From a checkpoint of a small transformer trained on Wikipedia: width 192.
MLP neurons of a small language model. Each row is named by its layer, matrix (down: output weights) and neuron, and shows model dimensions 16-111. Each number is 200 + 30 x the weight over its row's rms, rounded and kept within 0 to 999.
After each neuron's rows, "fires before" lists the tokens most often just after its 100 highest values on Wikipedia text that the model never trained on.

L5.down462,222,181,213,225,242,183,252,203,161,237,176,195,219,169,231,182,212,196,213,216,237,156,230,211,193,185,193,180,215,140,187,203,179,171,206,232,190,178,238,180,170,180,201,199,150,204,201,286,212,156,205,259,167,187,236,179,185,220,218,228,189,183,162,186,223,147,175,264,168,209,202,142,185,199,213,200,181,163,131,179,187,265,203,186,246,171,189,234,206,234,250,276,228,178,214,146
fires before: "\n", "|", "-"

L16.down405,220,215,238,175,237,183,166,172,208,200,139,235,163,224,226,185,246,239,183,187,215,196,190,265,190,250,187,206,154,212,201,250,196,213,221,211,217,206,177,270,222,159,190,197,207,233,196,208,179,210,211,223,140,168,246,180,242,216,138,206,167,178,199,181,200,244,205,166,209,149,252,244,151,177,200,249,159,107,222,148,189,206,228,184,205,212,210,181,204,146,152,203,97,156,163,195
fires before: "\n"

L5.down654,155,267,213,169,191,192,191,193,217,211,192,184,182,206,173,199,158,225,155,184,199,174,226,192,214,240,160,214,213,198,189,176,174,190,190,171,206,197,249,264,243,157,178,157,251,185,179,161,147,181,154,251,158,225,140,181,190,182,161,231,164,158,239,197,211,246,191,200,255,161,171,228,229,222,229,164,169,220,201,199,186,127,228,178,202,232,214,229,217,200,202,162,198,137,191,174
fires before: "\n", "le", "ular", " place", "ed", "l"

L7.down25,219,223,209,244,261,223,204,200,139,227,197,244,144,191,217,227,212,200,210,161,169,139,217,219,229,219,172,197,215,162,226,161,234,147,172,208,201,202,240,217,211,229,226,198,212,160,242,210,137,184,214,167,118,201,201,190,170,229,175,220,175,180,231,213,179,231,247,197,213,182,247,222,164,229,207,192,143,195,196,176,165,179,213,202,189,136,185,205,148,184,211,299,218,195,244,215
fires before: "\n", "|", "=="

L10.down585,176,184,204,256,206,248,226,203,220,182,184,212,195,252,179,199,213,192,188,169,184,206,264,222,170,221,197,185,157,190,170,142,195,224,167,189,189,222,196,180,224,227,179,184,206,148,233,175,177,213,154,235,171,150,202,178,178,178,193,243,230,164,206,196,173,191,179,257,192,183,234,196,221,199,240,164,220,195,171,232,231,144,207,226,235,164,141,177,140,162,216,237,228,197,205,193
fires before: " that", " to", " it", "ing", " he"

L14.down372,173,189,233,196,245,176,158,197,181,182,240,246,197,208,203,177,177,224,143,232,164,189,228,197,143,169,213,253,162,212,225,230,243,201,170,196,236,204,254,186,188,234,188,224,246,217,188,197,227,192,195,249,199,183,150,172,198,196,203,256,184,198,206,209,192,206,158,169,165,171,229,149,173,201,231,221,248,248,208,202,251,155,170,292,187,177,175,250,171,182,205,186,129,200,211,217
fires before: " that", ":", " it", "ed"

L9.down335,198,210,191,184,183,204,160,162,190,170,224,245,174,182,194,228,239,191,239,176,136,206,186,183,163,239,164,203,179,170,224,162,195,236,174,165,197,251,190,171,168,192,189,199,199,190,202,171,191,215,255,165,199,191,214,201,150,192,196,182,193,175,211,256,194,233,214,228,209,203,255,192,216,213,240,203,257,195,149,190,216,188,242,177,191,205,273,213,173,248,148,258,216,208,223,235
fires before: "ed", "ial", "ment", "ing", "er", "em"

L5.down106,228,238,178,206,230,175,188,212,136,187,219,204,242,190,195,254,188,162,202,161,208,254,182,193,144,247,213,215,210,175,200,187,168,235,220,176,176,185,234,224,249,209,209,191,228,165,138,199,180,221,216,137,248,173,172,215,198,163,187,221,224,198,184,221,182,235,182,203,189,249,207,138,246,180,194,194,165,165,200,228,204,148,198,247,178,242,176,229,189,139,252,191,202,156,238,185
fires before: "\n", "ether", " of"

L10.down573,232,234,166,263,200,190,259,244,185,134,215,193,191,236,188,251,243,190,167,179,171,207,224,220,186,140,195,202,189,172,204,195,166,228,110,161,211,252,216,184,154,189,255,204,189,240,196,197,193,178,178,231,203,193,223,161,183,232,249,209,253,203,166,239,231,203,242,186,240,195,178,146,201,206,210,169,230,229,164,170,172,181,214,191,182,195,207,166,182,225,142,176,216,213,196,177
fires before: "ed", "ing", "ion", "es"

L12.down297,190,210,161,205,241,222,166,243,234,113,219,129,211,172,239,199,236,148,220,220,211,182,240,191,203,199,254,207,226,180,228,227,179,206,160,210,146,217,179,173,228,183,196,144,197,180,239,195,204,191,228,192,201,207,234,169,205,196,174,177,218,237,216,278,201,222,206,151,204,231,239,152,197,226,211,180,235,241,182,185,221,189,198,193,149,225,177,226,228,195,159,170,194,135,209,176
fires before: " |", ".", "\n", " \""

L12.down568,247,185,206,174,166,197,219,206,200,211,196,177,182,168,183,217,197,169,217,208,189,208,155,222,247,207,247,206,196,138,179,167,212,146,119,247,200,172,237,276,175,170,188,193,190,197,238,210,219,221,190,154,129,204,223,197,187,190,156,189,203,198,219,157,216,177,186,238,175,230,241,181,186,207,181,212,180,212,254,199,186,157,196,225,241,162,212,202,174,186,187,212,192,235,250,212
fires before: "-", "\n", "|", "(", "O"

L15.down206,223,233,266,220,250,198,185,177,161,182,208,135,187,170,239,211,178,169,219,219,175,218,191,223,186,221,212,215,217,235,183,256,207,211,180,189,235,166,233,211,205,193,234,236,214,229,189,224,246,232,242,197,228,208,243,223,195,174,126,197,186,204,139,174,231,171,252,236,244,144,207,189,187,195,185,175,177,236,163,194,175,209,202,183,202,235,187,203,171,205,196,179,246,168,169,141
fires before: ",", ")", " and", "\n"

L14.down155,202,225,208,195,250,190,196,235,202,183,181,220,169,215,204,184,160,207,211,161,188,150,181,152,188,282,221,166,236,215,209,196,209,179,233,260,171,190,173,206,164,203,206,191,197,134,202,210,175,202,235,164,204,208,201,163,186,183,230,194,205,195,230,179,201,186,233,219,219,213,180,133,212,219,233,147,189,236,208,228,223,204,270,188,188,201,180,175,172,208,161,164,212,148,226,186
fires before: "y", "ic", "ices", "ics", "ies", "es"

L12.down181,196,212,175,203,220,189,181,204,211,257,218,205,202,206,201,209,176,190,233,197,222,185,209,155,177,190,205,193,159,169,222,248,182,186,207,178,239,203,178,239,181,219,138,191,184,201,212,248,185,165,188,195,223,176,230,246,181,230,167,213,198,160,229,209,246,238,226,205,175,167,275,194,235,199,201,223,192,202,143,228,170,226,155,214,244,212,222,181,151,181,154,297,212,188,199,186
fires before: "\n", "v", "|"

L15.down62,150,215,153,162,263,209,177,208,182,191,189,207,175,243,226,158,246,172,237,206,201,221,220,168,185,205,222,207,189,207,209,174,219,191,170,196,170,234,181,198,142,195,236,200,222,160,194,165,159,161,232,159,176,229,205,255,227,226,197,156,218,163,191,184,180,162,222,172,208,241,204,171,221,208,239,213,212,211,235,222,200,155,168,230,132,175,189,206,175,195,160,269,255,192,245,175
fires before: "ic", "o", "ical", "ics", "ist", "ing"

L5.down368,203,189,191,272,200,196,186,193,179,202,247,214,181,183,203,164,145,162,208,206,239,208,222,175,250,231,202,232,251,219,131,177,200,226,208,173,217,139,180,200,214,223,189,170,218,181,180,200,189,259,248,204,214,213,198,249,231,212,136,240,209,183,178,230,181,151,208,188,237,192,206,184,182,237,204,159,205,176,218,204,239,182,216,187,193,224,173,197,192,211,163,259,171,158,233,182
fires before: ",", ".", " and", "or"

L5.down129,174,216,192,155,196,169,165,213,196,144,175,190,253,177,219,209,188,176,232,248,194,242,255,179,173,246,192,185,236,201,196,236,215,170,126,204,196,201,191,240,268,171,216,181,175,216,197,177,157,233,165,170,215,189,178,172,196,187,166,231,204,207,191,195,212,185,194,228,225,221,213,152,233,166,211,163,187,198,215,192,222,223,188,247,151,163,288,212,194,147,236,225,166,188,207,190
fires before: "\n", "|"

L10.down596,207,195,173,210,224,149,197,170,230,223,222,226,181,228,187,204,228,152,193,206,218,218,194,217,236,213,182,233,204,172,223,208,197,176,164,191,176,283,158,222,239,186,200,174,240,146,257,223,185,191,194,180,207,212,236,177,170,226,227,209,233,195,169,152,263,191,205,204,224,216,187,216,235,182,254,170,226,246,214,200,235,236,218,213,178,155,213,177,211,185,190,258,279,238,233,202
fires before: "ed", " of", "ing", "s", ",", "ress"

L8.down272,173,256,227,215,208,196,186,230,235,258,222,211,188,215,154,210,168,238,229,214,177,224,214,219,223,188,191,231,228,218,212,200,211,224,169,204,190,120,143,193,179,248,228,159,220,122,248,247,186,198,214,182,234,189,219,160,180,179,198,233,235,198,206,199,182,238,211,232,251,169,212,228,206,225,203,178,155,180,169,132,219,212,179,208,200,165,170,208,207,187,195,240,238,185,231,166
fires before: "\n"

L7.down506,157,193,187,230,275,139,160,234,212,247,196,184,204,182,214,212,227,192,243,183,200,213,179,195,214,178,231,174,244,198,211,172,225,157,187,219,201,126,187,207,153,194,209,174,142,162,198,277,254,210,176,229,130,198,232,162,194,185,199,170,204,231,179,213,165,161,199,228,194,192,235,165,198,232,211,179,200,152,212,188,167,193,211,176,181,170,198,193,208,219,205,220,187,160,193,151
fires before: "|", "\n", "-"

L5.down127,239,238,144,238,154,176,222,219,209,207,218,206,203,240,208,192,194,197,188,181,200,184,230,203,218,195,248,159,253,183,255,184,177,246,224,212,198,234,231,175,212,203,118,163,232,194,235,206,181,137,192,239,187,185,205,216,233,211,206,158,189,186,191,202,200,259,199,182,192,190,198,215,194,170,150,188,190,221,211,170,177,180,210,143,195,180,190,172,218,183,227,203,190,192,203,194
fires before: "\n", "|", "-"

L8.down573,197,152,147,214,181,232,185,183,120,223,194,227,208,236,242,209,135,141,242,166,231,219,209,178,203,118,233,197,205,219,195,260,198,186,220,213,192,151,229,198,222,161,195,197,185,217,216,168,183,193,240,214,224,161,170,223,201,240,164,162,235,138,203,211,207,131,176,210,191,221,246,186,194,211,223,159,225,197,226,182,214,229,166,234,198,205,192,184,208,187,202,199,221,167,207,192
fires before: ".", ",", "–", ")", "\n", " by"

L10.down468,221,183,205,154,219,278,187,174,201,179,166,189,183,225,224,196,272,182,215,172,177,193,228,199,229,149,173,178,153,233,207,174,227,181,219,169,223,171,169,174,179,195,210,158,160,181,237,208,217,210,220,246,204,198,165,230,224,190,191,152,233,197,227,192,89,164,212,225,180,206,175,220,217,199,261,217,264,204,208,124,209,193,167,250,135,192,200,214,191,191,238,126,144,222,102,184
fires before: "\n", "all", "ar", "ota"

L2.down30,222,227,157,208,194,198,215,201,132,218,214,203,182,229,246,219,218,218,196,187,205,235,196,220,155,182,220,200,204,259,236,167,210,148,166,181,188,182,205,182,218,183,235,156,204,94,230,130,198,176,246,231,206,183,211,149,219,147,192,224,162,204,215,184,154,244,260,236,165,189,182,188,218,191,204,234,193,163,206,189,167,175,137,170,202,151,222,205,186,268,191,134,231,248,182,160
fires before: "\n", "-", "|"

L12.down449,234,255,213,194,163,196,182,180,203,204,231,213,214,223,230,202,259,177,205,156,194,227,235,186,211,177,174,205,201,185,234,169,216,151,163,218,254,205,200,174,166,161,238,211,157,206,189,133,195,229,164,236,150,174,161,149,164,194,180,206,265,177,187,186,204,238,236,207,170,210,125,179,262,188,213,189,293,235,183,194,242,194,180,186,145,155,232,233,218,199,145,244,180,190,239,166
fires before: "ed", "ing", "er"

L3.down447,137,234,245,221,160,158,160,190,190,190,208,269,136,198,194,191,148,187,220,240,228,178,206,198,179,221,178,168,208,158,228,203,188,186,198,187,222,172,211,179,239,144,251,199,215,181,183,188,212,240,232,182,148,239,159,230,194,215,212,218,205,210,165,235,204,166,162,219,211,209,217,179,148,216,189,217,156,179,176,289,203,185,163,198,204,211,261,234,179,223,240,223,177,237,252,223
fires before: "°", "″", "7", "9", "8", "\n"

L10.down303,201,197,232,214,215,130,176,162,216,215,220,220,170,247,230,140,224,152,237,191,172,220,262,170,183,195,157,214,185,187,276,149,215,204,198,143,202,212,190,165,222,216,165,159,269,222,178,151,249,162,164,189,238,229,215,211,194,189,216,193,209,198,190,186,209,234,226,263,169,172,211,143,200,183,198,173,168,169,186,233,150,158,214,192,213,166,218,209,181,200,204,166,127,208,259,221
fires before: "ed", "s", " the", " to", "ing"

L5.down207,257,210,189,222,211,210,214,199,218,240,203,199,191,183,181,188,230,179,241,177,195,195,140,161,202,171,186,156,178,156,183,232,224,135,184,139,190,141,251,238,208,201,104,128,162,180,218,258,219,209,194,227,177,180,236,186,212,171,208,212,242,232,154,202,183,186,223,202,226,189,171,173,219,259,227,208,189,194,176,181,221,195,166,197,203,207,204,217,211,196,173,261,209,196,203,153
fires before: "|", "\n", "-"